Weights of a small transformer language model: 12 layers.
MLP neurons of a small language model. Each row is named by its layer, matrix (up: input weights) and neuron, and shows model dimensions 144-207. Each number is 200 + 30 x the weight over its row's rms, rounded and kept within 0 to 999.
After each neuron's rows, "fires on" lists the tokens most often at its 100 highest values on Wikipedia text that the model never trained on. A number after a token or word is its count.

L5.up528,214,220,197,144,234,147,190,160,188,187,144,180,198,223,234,194,220,245,166,221,209,195,195,229,218,210,187,200,171,211,168,190,197,167,158,178,238,215,248,193,204,216,190,200,171,214,186,194,226,241,181,212,133,150,217,167,217,241,211,249,151,178,183,199
fires on: " |" 28, "." 16, "ial" 12, " for" 10, " to" 9, "ed" 5

L8.up641,208,153,252,162,203,218,258,188,209,228,224,162,190,233,205,210,168,203,280,224,157,160,192,204,145,204,208,210,218,155,235,255,255,241,228,214,221,200,179,245,207,170,247,208,200,152,191,200,172,247,199,166,196,160,148,232,226,224,201,217,238,227,225,152
fires on: " " 21, "an" 18, "on" 5, "ard" 4, "en" 4

L5.up683,171,211,194,198,208,196,196,225,222,182,173,273,247,239,141,182,189,159,249,255,225,192,222,192,213,230,185,182,151,219,147,194,178,135,202,255,224,170,222,183,205,248,137,234,234,165,245,146,170,149,228,209,195,216,140,145,189,192,166,200,196,206,200,215
fires on: "land" 15, "n" 13, "ad" 12, " appear" 10, "id" 8, "end" 5

L4.up596,190,135,197,224,245,227,159,178,222,216,184,184,200,220,197,259,201,215,182,189,228,212,213,171,194,209,190,232,169,190,212,248,181,222,230,231,213,219,215,208,174,180,224,247,152,148,181,179,207,194,218,178,190,203,167,150,174,196,192,171,215,163,163,211
fires on: "h" 35, "20" 8, "35" 6, "or" 6, "er" 6, "ah" 6

L7.up438,170,245,202,249,192,256,183,202,208,241,226,210,180,199,156,172,198,191,201,193,157,204,206,147,198,244,239,192,197,213,208,226,166,163,195,231,160,166,195,185,213,218,159,232,165,209,199,215,182,185,235,149,182,228,202,183,184,214,212,181,271,219,232,202
fires on: " writ" 15, "or" 14, "r" 10, "hy" 8, "rit" 5, "ry" 5

L8.up494,216,189,204,254,167,162,167,165,146,177,134,210,199,217,180,226,174,221,192,263,227,223,179,237,212,162,202,233,200,149,197,189,221,175,195,248,192,157,232,225,197,160,147,215,224,214,226,203,215,266,220,143,277,197,192,221,186,175,192,209,176,212,245,142
fires on: " L" 24, "re" 16, "l" 10, "av" 10, "g" 7

L4.up731,226,164,224,170,222,201,211,186,163,191,222,179,195,181,222,184,188,211,227,198,238,141,228,206,211,141,198,169,212,186,216,178,211,212,198,191,228,211,259,194,170,169,241,162,167,232,212,181,263,195,231,183,182,180,178,155,200,174,253,196,199,216,191,212
fires on: "p" 41, "." 21, "f" 18

L4.up511,238,150,169,197,144,217,225,220,188,214,161,213,193,265,173,216,182,204,192,177,230,214,172,206,224,167,200,231,256,242,216,161,271,215,210,196,210,182,173,228,245,230,210,198,253,176,237,213,193,166,220,242,211,206,195,158,183,216,138,189,173,215,180,192
fires on: " Ad" 11, "ad" 10, " December" 9, "st" 8, " In" 8, " January" 7

L4.up51,159,162,188,200,163,186,249,228,179,213,190,242,220,196,234,158,200,228,199,250,217,177,205,199,185,215,209,177,238,209,221,192,177,207,206,170,245,236,189,149,243,177,212,227,236,193,229,265,186,242,277,181,200,183,108,146,234,218,196,215,181,194,233,181
fires on: "ation" 27, "por" 7, "ubl" 7, "r" 6, "n" 6

L5.up679,191,244,240,172,152,193,227,223,176,219,221,201,189,209,151,221,220,178,168,249,207,185,218,177,205,191,209,240,175,166,218,215,267,225,230,188,204,172,205,147,219,175,241,210,212,213,244,199,199,210,184,236,250,171,215,198,217,218,194,202,174,184,208,187
fires on: " D" 19, "ict" 13, "oss" 9, "le" 6, " " 5, "al" 5

L4.up215,187,217,207,245,208,171,207,227,175,234,173,187,218,222,179,163,192,217,226,224,199,155,221,234,231,187,260,217,220,246,177,157,250,220,178,226,192,198,213,230,204,118,179,246,209,164,159,179,186,183,223,148,191,204,231,141,229,215,191,178,254,213,174,251
fires on: "a" 21, "ur" 11, "ar" 10, "v" 9, "as" 6, "u" 6

L7.up505,203,166,168,229,241,165,168,169,178,175,192,232,192,228,207,212,183,168,192,201,227,216,143,255,220,202,172,228,234,297,153,172,245,181,153,226,204,216,234,173,233,233,214,225,177,224,128,201,189,237,206,168,228,179,218,199,207,175,251,238,240,261,208,144
fires on: "," 66, ";" 12, "-" 5

L5.up689,145,182,162,165,231,188,201,242,231,155,201,216,220,215,267,193,176,204,223,214,218,172,199,197,144,212,230,254,235,188,241,216,185,228,195,201,238,173,193,238,154,185,204,159,188,172,136,222,246,247,164,194,171,167,230,232,224,193,232,203,221,172,228,250
fires on: "ay" 18, " day" 17, " " 10, " mon" 8, "1" 4, "ion" 4

L9.up279,212,237,186,190,245,193,166,235,196,110,192,246,177,210,213,216,235,189,192,167,215,181,149,166,221,194,210,233,204,247,222,217,142,222,233,176,219,199,192,200,192,208,172,225,235,226,240,164,265,199,167,201,190,209,181,221,236,173,272,189,219,194,177,242
fires on: " C" 27, " Y" 18, " F" 17, " H" 12, " c" 11

L9.up210,202,112,189,231,176,224,207,204,231,174,227,177,165,147,225,182,239,186,199,211,220,156,155,179,197,258,182,189,256,186,171,190,229,186,204,214,168,202,230,247,215,220,195,189,172,188,200,222,148,138,243,245,173,198,191,248,245,138,191,156,165,188,211,191
fires on: " con" 41, " Con" 7, "-" 6, "ific" 4, " ac" 4, "p" 4

L9.up419,173,220,203,226,147,215,249,211,183,233,204,245,181,205,187,197,212,232,158,277,205,239,179,198,164,206,207,218,173,190,219,197,202,152,203,209,227,223,233,213,208,255,210,239,183,140,192,250,255,273,247,223,188,247,189,171,229,222,208,193,163,200,199,223
fires on: "," 27, " He" 19, " it" 13, "at" 8, " he" 8, " Sw" 5

L5.up374,185,177,193,202,212,157,207,205,149,200,174,238,203,265,206,199,178,183,203,248,207,204,189,218,154,220,208,183,218,236,166,197,186,180,171,169,212,209,190,204,237,189,168,242,201,117,202,212,180,209,261,161,227,175,187,211,200,207,199,205,185,174,209,182
fires on: "." 92

L4.up461,177,207,169,209,195,219,183,190,187,217,204,158,235,249,105,230,230,228,225,220,229,175,206,232,206,239,132,209,181,229,155,206,200,166,222,170,199,205,157,227,184,211,184,203,205,142,155,227,176,224,219,183,161,205,230,167,192,208,194,228,196,250,209,188
fires on: "ight" 22, "en" 17, "ur" 8, "ation" 7

L9.up265,161,170,171,178,205,214,243,158,172,225,231,168,198,216,205,223,154,230,189,259,219,148,143,205,184,197,188,226,251,200,221,262,236,168,189,234,190,162,231,222,200,180,211,186,186,219,182,224,193,173,229,172,228,194,215,167,170,205,166,168,246,210,199,255
fires on: " v" 30, "ig" 15, " V" 7, "v" 7

L4.up455,168,221,150,236,235,193,191,161,145,215,171,138,225,215,158,199,149,174,237,169,176,197,184,188,168,242,188,159,235,226,180,213,181,177,212,256,96,155,202,208,217,164,213,240,214,190,135,205,200,221,200,174,193,180,163,194,223,221,221,190,180,287,246,191
fires on: "s" 19, "or" 16, "ron" 10, "r" 7, "ach" 5, "ight" 4

L9.up205,221,238,146,219,205,146,202,241,160,180,187,215,169,231,146,204,246,193,228,221,226,177,180,200,203,196,213,258,195,194,201,198,214,163,191,200,198,197,197,259,197,188,236,222,155,201,202,178,257,223,227,187,212,220,191,218,249,217,194,206,203,203,223,204
fires on: "," 52, " where" 15, "ar" 6

L4.up574,170,229,211,225,163,137,180,200,200,222,185,188,211,237,180,182,142,184,177,240,197,210,233,195,215,260,229,193,239,213,198,256,175,224,198,208,179,193,211,207,182,188,203,215,246,195,248,162,166,220,211,176,231,168,217,160,225,181,223,153,255,194,168,154
fires on: "ol" 17, "i" 13, "oc" 12, "u" 9, "re" 6, "ul" 5

L4.up564,215,181,162,158,185,191,163,204,155,219,168,207,186,207,242,215,172,225,212,187,180,171,247,195,186,234,157,226,189,213,245,198,200,183,221,191,213,174,244,156,200,164,228,166,212,162,208,218,190,213,220,210,148,234,223,226,242,242,247,182,207,204,199,194
fires on: "h" 19, "qu" 12, "t" 10, "-" 8, "'" 7, "," 5

L8.up314,272,178,224,195,159,161,226,181,171,202,171,196,156,214,209,203,155,199,208,222,176,186,170,184,190,168,178,219,233,150,162,242,233,207,208,207,205,197,164,204,170,230,220,223,258,216,211,210,179,205,184,191,192,155,221,196,173,206,179,223,206,178,194,202
fires on: " rem" 14, "t" 13, " c" 13, "v" 8, " str" 6, " l" 5

L4.up128,220,169,164,207,210,197,225,178,211,257,209,203,194,240,227,161,188,164,152,169,198,175,195,202,252,160,251,259,226,182,148,180,204,237,188,231,202,216,188,184,233,182,185,174,179,213,236,246,177,184,204,236,212,171,227,185,203,159,206,187,168,198,214,165
fires on: " as" 19, "\n\n" 12, "em" 10, "et" 9, "x" 7

L7.up582,218,195,189,227,183,198,214,176,181,243,176,193,157,215,218,232,213,225,168,163,191,165,233,210,198,246,261,162,203,218,153,244,227,229,185,173,228,217,155,177,211,212,195,190,216,198,192,231,224,165,159,173,192,199,163,202,207,195,245,219,234,179,230,154
fires on: " Pro" 29, " of" 8, " it" 8, " En" 7, "re" 7

L4.up580,202,205,191,222,204,245,185,157,143,211,168,241,156,234,214,249,143,162,200,188,210,155,165,154,181,211,199,179,255,172,202,230,243,165,185,188,214,197,185,215,201,216,262,191,187,200,207,254,160,186,207,211,216,183,164,185,233,181,214,208,186,267,214,259
fires on: "it" 24, "ion" 17, "in" 10, "e" 8, "any" 8, "el" 7

L7.up28,206,258,229,215,211,181,235,228,172,221,162,221,160,199,184,200,165,136,193,226,257,209,186,203,178,182,220,183,146,188,198,171,146,145,159,208,180,213,182,210,253,229,183,137,207,178,239,175,199,175,188,238,224,172,181,183,257,230,225,230,220,209,204,171
fires on: " in" 52, "ed" 8, "-" 7, " was" 7, " from" 5, ":" 4

L7.up220,286,160,199,174,207,202,186,233,141,213,124,244,196,196,142,245,197,220,171,221,236,166,175,174,191,211,179,172,220,217,181,167,230,209,170,175,249,176,160,164,224,135,180,225,178,202,202,167,194,206,199,235,238,142,147,152,188,237,160,211,213,166,220,202
fires on: " a" 33, "ation" 10, "ct" 9, "ut" 7, " act" 5

L8.up595,187,184,228,141,147,252,183,190,179,185,223,182,226,211,236,193,183,178,204,156,263,148,202,149,201,196,192,221,205,160,201,173,233,234,234,216,209,235,246,230,204,140,216,178,165,274,203,247,179,207,196,217,169,178,190,170,218,217,221,176,178,222,218,233
fires on: " t" 21, " g" 8, "ew" 8, "u" 5, "f" 5, " four" 4

L5.up110,165,196,231,207,214,176,213,157,250,220,163,148,208,174,190,214,188,182,189,210,185,159,227,244,174,173,212,180,193,127,208,183,230,199,196,183,218,228,236,263,161,225,148,195,197,179,224,183,238,226,211,246,197,256,170,192,213,192,237,181,274,186,170,149
fires on: "ia" 18, "ile" 12, "ed" 10, " In" 10, "ade" 7

L9.up159,212,213,167,207,147,231,212,197,164,201,216,194,169,266,202,185,206,162,193,184,214,211,143,174,207,240,191,206,207,233,220,221,216,196,217,199,211,175,303,188,242,176,161,215,213,192,170,170,216,230,282,231,203,241,178,249,167,164,232,117,231,241,160,202
fires on: " M" 48, "i" 17, " R" 7, " G" 7

L9.up189,201,172,229,232,188,152,195,215,211,191,251,257,199,190,216,198,221,217,178,224,191,146,151,197,166,165,173,266,181,236,142,230,203,183,173,207,231,221,241,178,219,200,187,209,204,206,207,249,202,236,235,168,207,160,168,135,221,245,178,212,177,194,137,250
fires on: " n" 15, " N" 12, "el" 8, ")" 6, "r" 6, "n" 5

L4.up204,173,181,182,190,240,181,210,217,225,147,217,175,238,198,258,222,213,225,206,216,191,233,231,178,212,224,220,233,190,221,216,199,212,166,228,162,242,215,260,203,264,156,198,245,168,213,172,202,220,231,263,206,174,166,177,183,182,182,242,182,247,178,226,250
fires on: "A" 22, "est" 18, "q" 9, "ess" 7, " Br" 6, "and" 6

L8.up386,263,201,163,169,230,214,253,222,223,199,204,270,217,199,211,176,170,241,237,200,200,216,194,188,191,240,217,198,174,222,221,213,188,191,213,237,172,135,234,182,216,186,200,176,151,245,148,245,270,233,204,162,176,237,141,188,194,153,185,182,200,208,196,274
fires on: " |\n" 33, " m" 15, " M" 14, "p" 7, " P" 6

L7.up328,197,163,218,196,174,175,197,194,168,183,171,172,137,191,238,237,184,145,253,232,159,212,187,165,197,236,185,251,170,278,169,188,195,162,141,240,137,189,183,176,153,240,171,214,151,188,178,167,175,250,222,201,175,168,185,168,215,190,210,215,218,240,133,178
fires on: " as" 27, "." 20, " per" 11, "u" 7, ";" 7, " resp" 6

L4.up544,210,180,238,187,181,148,230,222,125,230,205,212,179,169,214,225,199,219,236,208,146,165,188,190,204,194,222,179,270,227,153,227,236,201,216,250,221,200,261,173,208,165,193,175,211,232,192,221,140,157,138,218,131,204,218,199,254,204,226,236,160,197,191,180
fires on: "ing" 15, "ox" 15, "ass" 11, "rit" 10, "ound" 8, "urg" 7

L5.up673,175,234,232,214,165,148,221,214,148,150,222,198,187,228,212,174,113,172,261,261,266,200,261,164,185,191,208,151,215,231,173,212,237,191,168,207,225,231,192,167,173,185,244,175,199,172,217,176,176,188,169,189,171,147,208,199,228,213,263,186,187,180,172,184
fires on: "es" 18, " him" 15, "ing" 12, "ies" 6, "ung" 4

L8.up221,189,150,145,168,193,170,243,168,196,240,150,206,221,240,227,192,214,233,269,206,169,142,208,184,202,241,200,228,186,193,192,221,199,198,240,194,225,190,238,245,179,168,217,201,181,232,200,194,248,235,165,164,194,177,214,136,166,169,211,228,155,212,223,252
fires on: "." 24, " tr" 11, "ac" 10, "ak" 5, "20" 4

L5.up2,197,188,149,226,185,168,196,171,183,227,204,181,131,223,264,226,177,214,158,235,194,171,234,174,235,163,186,215,202,142,176,227,175,207,213,191,237,182,262,160,180,201,223,204,134,232,177,162,171,211,225,203,190,150,212,194,159,205,225,257,214,209,163,235
fires on: "." 23, " with" 12, "," 7, " by" 6, "ured" 5, " including" 5

L5.up429,176,180,209,164,185,202,224,192,211,170,200,246,146,171,245,185,195,221,244,191,214,228,208,174,179,174,219,138,237,156,220,256,161,229,223,157,218,206,136,220,177,269,245,210,165,141,223,160,203,160,203,191,230,130,152,210,179,221,225,204,223,197,270,183
fires on: "==" 22, "ent" 11, "iet" 7, "====" 7, "an" 6, "en" 5

L8.up503,213,188,179,228,211,222,197,190,176,232,232,159,143,226,220,215,191,182,157,183,159,263,213,258,188,199,220,186,195,196,237,184,197,151,143,211,209,167,211,243,175,279,187,224,235,214,144,230,198,199,146,173,170,188,173,161,232,242,151,185,185,190,213,264
fires on: " ro" 14, "ro" 13, " a" 8, " is" 8, " t" 7

L5.up535,144,182,173,216,154,175,191,227,200,249,150,205,197,246,188,207,192,158,175,224,243,150,198,165,145,203,228,254,188,197,242,155,176,167,187,213,159,179,216,214,216,172,173,224,257,144,183,214,222,178,188,187,214,212,166,173,201,245,197,221,227,172,159,238
fires on: "in" 31, "19" 19, " " 15, "ew" 4, "a" 4

L9.up278,198,161,219,265,178,235,214,206,188,158,155,215,158,199,160,218,190,186,182,244,192,160,219,178,192,168,192,236,180,186,150,216,262,187,256,186,238,171,231,220,208,190,222,161,120,177,222,131,239,172,190,215,200,188,234,225,165,201,169,218,218,252,187,158
fires on: "e" 28, "es" 8, " including" 7, "ing" 6, ";" 6, "so" 4

L7.up18,183,168,154,185,142,244,185,230,222,226,212,175,205,223,200,248,177,257,191,217,251,141,167,184,236,217,166,197,211,203,200,207,170,207,216,242,200,202,209,239,205,223,273,262,219,180,243,233,216,199,186,158,172,168,142,178,175,211,207,195,196,186,159,156
fires on: "er" 36, "ist" 15, "or" 9, " player" 6

L7.up741,177,165,221,199,208,205,203,192,178,182,189,207,230,243,191,212,233,201,186,245,224,180,175,181,204,254,183,206,185,180,220,167,244,186,186,194,227,162,230,192,269,157,223,232,233,194,191,216,209,228,202,148,195,185,175,204,175,216,196,208,171,183,216,269
fires on: " " 31, "le" 11, "ut" 8, "ew" 4, "ot" 4

L8.up170,229,190,261,219,239,187,153,193,193,199,155,237,188,212,177,201,149,153,232,187,203,174,187,195,228,218,184,186,191,179,180,186,253,157,230,204,209,159,242,187,268,166,161,242,206,228,176,239,183,217,206,234,192,187,163,165,193,233,169,252,154,200,145,177
fires on: "o" 35, "," 20, " re" 11, " pr" 8, " Le" 5, " la" 5

L7.up193,234,240,174,219,211,240,218,171,214,239,206,222,159,208,205,200,187,219,230,243,202,199,177,133,165,210,163,216,122,178,137,204,193,203,209,226,204,219,215,206,162,177,236,209,196,197,207,139,159,201,198,231,173,184,167,173,188,199,184,221,179,199,195,232
fires on: "es" 36, " as" 9, "s" 8, "ames" 5, "ets" 4, "ings" 4

L5.up687,191,164,136,229,221,167,150,194,200,234,206,215,160,196,212,275,205,244,184,226,212,215,231,264,183,145,151,203,200,164,211,240,244,198,213,199,192,248,270,184,197,210,198,195,220,184,219,278,166,183,184,227,240,135,138,158,181,199,201,101,184,182,203,218
fires on: "ar" 19, "ra" 18, "ad" 11, "a" 9

L4.up190,170,237,219,138,173,138,216,208,213,206,186,178,143,198,213,192,243,224,197,214,230,149,200,217,136,195,212,210,246,215,232,197,238,196,173,162,175,123,223,228,206,259,256,205,146,244,235,195,263,189,184,248,208,172,216,123,181,220,182,188,191,216,225,161
fires on: "le" 21, "re" 17, "l" 14, "les" 9, "ect" 6

L8.up398,167,203,170,228,162,211,167,234,227,180,189,253,179,238,198,183,207,235,161,178,184,213,135,218,219,183,175,227,162,261,172,235,209,201,228,202,209,160,233,177,237,224,209,194,213,186,185,201,227,203,221,205,219,208,223,139,166,230,201,254,201,263,170,185
fires on: "," 28, ")" 14, ")," 9, " t" 9, "l" 8

L4.up543,157,234,189,197,233,170,207,212,201,211,197,178,207,203,237,168,177,222,207,186,191,207,229,229,237,211,187,176,184,219,185,221,174,211,206,216,209,187,176,231,240,262,199,194,162,232,218,133,271,283,201,237,204,154,221,180,216,208,212,162,251,198,187,207
fires on: " —;" 28, " The" 18, "en" 14, " the" 7, "m" 7, " My" 7

L7.up719,212,195,228,203,163,239,207,235,221,160,208,189,182,164,197,210,196,144,165,220,186,213,222,215,230,221,217,200,174,195,205,210,226,237,178,235,277,171,172,200,227,237,194,161,178,201,253,194,190,199,150,189,142,170,203,225,177,263,173,191,210,188,156,168
fires on: " app" 20, " int" 16, " P" 9, " s" 9, " p" 6, "-c" 5

L9.up312,265,220,174,148,220,183,219,235,204,202,261,209,197,221,216,249,218,260,167,238,213,185,204,204,167,228,245,174,192,233,236,184,211,257,218,200,172,161,168,207,199,204,239,173,169,256,159,255,231,208,197,237,212,176,197,155,159,232,197,203,181,202,205,215
fires on: " P" 14, " p" 11, "18" 11, " D" 9, " " 6, "p" 6

L7.up76,256,189,133,241,218,193,192,201,183,180,188,212,178,240,230,218,196,237,207,264,195,157,200,228,174,225,208,184,214,232,184,172,195,243,208,169,226,211,199,204,223,168,207,247,182,186,256,228,239,171,246,158,216,210,177,179,151,194,188,157,175,208,185,182
fires on: "," 23, " d" 11, "." 9, "z" 8

L4.up107,188,177,215,220,190,177,202,185,148,201,218,217,157,218,202,253,205,189,191,163,261,208,171,174,209,172,176,176,202,192,151,219,231,215,185,191,235,172,171,201,241,204,187,236,177,158,243,169,167,191,168,154,229,216,165,200,189,218,180,178,144,241,182,262
fires on: " one" 20, " by" 18, "our" 12, "ne" 10, " By" 7, " two" 5

L5.up3,202,235,161,217,182,160,181,171,162,165,188,153,196,246,227,180,161,235,180,188,219,192,193,224,186,176,224,200,192,251,175,208,193,191,168,191,222,204,182,225,208,170,175,198,195,226,237,167,223,202,180,183,198,184,232,192,210,219,249,226,208,203,177,174
fires on: " g" 47, "." 15, " |" 6, " rece" 5, " bec" 4

L5.up553,211,194,269,215,278,201,221,270,228,159,236,240,251,205,257,188,156,160,213,187,247,185,206,157,240,153,203,170,191,250,237,181,158,161,206,179,194,201,174,178,221,230,182,200,161,165,211,166,225,182,210,196,187,189,201,212,196,188,206,170,183,226,256,176
fires on: "," 30, " season" 9, "age" 8, "ons" 5, "ions" 5

L4.up84,191,161,181,216,222,166,253,194,161,197,186,218,190,235,172,191,174,126,206,254,154,178,261,149,179,189,245,225,254,230,239,190,190,206,131,188,246,127,138,182,237,201,237,246,164,239,240,237,242,193,199,149,198,207,232,193,159,242,151,169,182,235,203,215
fires on: " of" 29, "on" 19, "os" 8, " New" 6, "lect" 5

L7.up565,237,207,258,196,151,143,233,276,195,219,211,156,171,261,190,178,210,196,179,200,226,222,148,210,192,182,199,178,159,246,210,162,226,156,251,195,179,165,248,235,224,151,251,183,210,185,236,233,153,214,207,206,197,119,233,211,191,234,188,197,181,189,196,192
fires on: " pr" 28, " new" 16, "ed" 8, " long" 6, "hern" 6, "n" 6

L4.up354,228,145,235,208,181,148,230,188,193,188,131,138,219,201,206,247,209,210,216,195,206,206,243,217,206,180,181,167,208,203,140,221,201,213,221,182,193,226,187,177,179,215,186,236,254,191,157,226,178,196,200,163,257,175,212,195,220,214,174,224,207,179,186,204
fires on: " def" 27, " co" 10, "ivers" 8, "us" 7, "ass" 6

L7.up705,221,247,228,182,159,172,211,230,136,253,139,192,197,199,221,202,204,203,216,244,201,220,201,228,213,203,230,177,169,217,217,224,221,213,212,173,232,182,250,217,217,236,226,216,152,221,162,255,198,163,228,193,203,237,153,166,191,194,223,166,169,218,188,172
fires on: "," 61, "er" 6, " before" 5

L5.up378,216,208,225,224,210,155,176,215,171,188,140,172,190,159,134,231,186,169,155,243,256,180,220,227,193,185,221,142,171,131,157,190,198,170,227,230,217,199,234,220,175,184,201,190,170,152,155,213,122,217,214,209,222,187,214,177,207,214,210,221,192,210,212,179
fires on: " Sw" 15, "ounced" 14, " was" 12, "ed" 9, "al" 7, "n" 6

L8.up726,229,176,160,212,155,172,252,237,173,178,179,187,162,201,148,201,182,198,192,197,152,209,228,178,191,156,170,294,147,195,117,194,181,211,200,183,183,139,218,232,217,212,230,191,190,198,218,224,162,171,203,264,208,171,205,172,233,251,240,206,209,215,195,196
fires on: " \"" 16, " t" 12, " over" 8, "'" 8, " of" 8, "," 7

L9.up645,201,224,208,194,256,176,195,270,210,191,210,197,161,193,199,197,140,234,184,181,165,189,190,186,198,134,215,192,234,263,179,252,168,176,263,213,195,213,230,228,206,187,201,187,201,152,223,136,198,212,214,193,178,200,158,238,154,209,246,202,225,209,156,194
fires on: " C" 29, " V" 14, " c" 9, "e" 7, " B" 7

L9.up123,259,147,245,204,210,252,203,179,182,178,279,191,168,221,197,175,172,197,210,209,232,174,233,191,229,178,233,210,230,209,157,180,252,221,213,222,218,194,158,169,213,137,224,169,126,164,224,183,196,195,246,202,210,210,154,182,186,167,206,219,288,214,250,167
fires on: "a" 33, "e" 7, "es" 7, " life" 5, "an" 5, "en" 4

L9.up662,249,170,246,216,176,202,226,190,239,205,168,198,160,197,215,222,203,191,218,153,286,242,209,184,192,223,185,223,167,174,154,203,224,217,236,231,172,194,220,128,189,178,244,202,172,164,226,182,156,191,187,235,184,203,152,162,182,217,201,239,246,185,230,182
fires on: " c" 18, "es" 12, "am" 11, "i" 6, " s" 5, "a" 5

L7.up414,166,211,190,216,240,210,244,187,169,179,221,200,167,200,176,217,170,148,214,212,184,179,192,148,250,210,194,175,152,216,222,210,200,153,216,255,213,191,210,261,225,145,200,148,115,158,207,145,168,186,237,244,188,209,246,189,177,176,231,207,190,192,226,214
fires on: " G" 27, "g" 10, "ott" 7, "G" 6, "ou" 4, "ask" 4

L9.up574,203,161,187,185,199,160,203,215,216,138,246,189,142,250,153,251,227,255,206,177,129,175,178,144,250,161,179,159,203,195,114,189,225,269,231,198,204,194,202,218,189,254,247,238,176,215,206,201,199,190,181,215,200,222,188,163,200,188,195,112,174,184,174,199
fires on: "," 18, " all" 15, "s" 9, " that" 6, " her" 4

L9.up501,232,240,221,212,178,146,192,226,185,232,184,229,184,181,169,220,193,181,158,207,246,194,231,200,183,180,202,153,192,149,211,195,250,220,223,147,212,215,202,155,197,184,198,238,217,191,271,243,199,208,156,212,179,187,173,200,229,191,139,194,202,176,273,240
fires on: " " 68, " a" 5, " −" 4

L5.up225,158,217,254,183,181,135,180,213,179,193,221,248,205,199,176,182,197,197,240,267,260,169,159,218,185,263,215,171,197,203,237,237,266,143,229,241,208,182,211,152,234,177,210,176,179,182,173,201,198,182,185,226,205,166,215,138,219,188,155,197,160,231,217,224
fires on: "r" 15, "n" 10, "im" 9, "id" 8, "at" 8

L7.up216,239,208,154,207,201,161,213,208,205,215,175,180,227,208,147,186,181,235,238,205,165,160,258,204,257,211,173,173,242,196,162,195,250,216,192,247,211,220,203,217,231,156,256,207,193,238,178,181,175,197,166,204,166,106,230,180,222,211,220,131,224,173,167,196
fires on: "ass" 14, "ing" 11, " of" 10, "ital" 6, " on" 6, "reat" 5

L8.up450,233,184,221,229,177,164,203,231,203,141,187,185,177,202,213,197,218,240,190,210,193,197,147,262,202,164,160,173,240,213,240,209,234,156,187,232,152,131,274,222,226,237,181,226,222,253,242,124,225,245,226,155,157,160,227,211,168,206,204,154,195,215,174,180
fires on: " L" 26, " rem" 19, "l" 11, "L" 9, "g" 8, "B" 5

L8.up43,165,222,185,210,183,218,198,185,145,186,171,230,152,172,228,241,237,175,219,202,180,214,175,238,186,179,179,219,181,252,173,197,168,208,212,228,226,203,245,211,248,239,206,289,186,236,191,172,173,180,178,216,204,186,173,181,218,180,233,236,184,197,219,167
fires on: "," 56, "hen" 12, "ile" 6, " when" 6

L4.up649,154,164,200,187,204,213,231,213,156,209,206,174,184,213,188,251,204,133,240,201,147,218,152,221,223,169,221,211,188,202,245,199,149,172,203,229,214,210,235,160,212,236,193,222,194,206,254,168,209,196,225,207,151,138,178,216,188,208,229,239,197,164,197,157
fires on: "s" 53, "ing" 20, "0" 8, "et" 5

L4.up406,218,172,176,220,253,164,224,156,190,198,173,196,177,217,188,213,187,210,146,271,228,217,235,246,165,193,205,176,204,195,212,234,257,195,211,185,151,200,241,209,261,205,214,158,196,249,231,152,227,166,177,182,237,174,228,139,137,250,185,141,207,216,199,196
fires on: "el" 15, "al" 11, "ar" 10, "t" 9, "n" 8, "a" 7

L4.up170,195,215,130,164,184,235,238,230,208,227,199,225,176,228,217,223,226,153,186,216,196,177,198,191,197,213,192,240,200,204,220,174,181,197,169,173,247,209,215,171,176,174,192,213,169,239,256,188,228,187,250,187,173,148,188,192,174,168,213,173,195,202,209,197
fires on: "s" 23, "-" 12, "ow" 11, " Afric" 9, "ines" 8, "ing" 7

L9.up254,147,184,204,197,164,157,275,184,204,201,200,188,156,261,136,236,219,209,173,174,211,200,182,267,177,165,181,173,212,173,163,204,236,255,256,218,199,254,260,222,194,227,151,212,185,166,257,134,247,207,187,203,161,172,221,243,187,210,203,229,184,179,218,163
fires on: " is" 26, "°N" 13, " be" 8, "ly" 7, "ially" 5

L9.up299,253,215,179,215,187,140,182,268,178,140,192,191,142,233,153,228,191,225,162,183,174,181,237,173,196,248,190,245,183,247,148,184,237,254,223,197,154,236,244,248,191,227,182,218,174,193,192,177,224,221,260,204,269,193,195,198,229,212,193,187,180,201,181,196
fires on: "," 81, "d" 5

L7.up479,214,239,215,203,245,150,217,203,188,222,140,210,252,204,254,208,143,151,257,173,165,166,221,176,219,189,191,136,177,189,205,163,221,215,265,197,184,187,226,182,163,205,182,213,171,163,179,194,228,191,176,156,241,154,257,166,183,255,201,206,228,168,184,173
fires on: " of" 19, " St" 19, "ass" 13, "us" 11, "ia" 8, "im" 5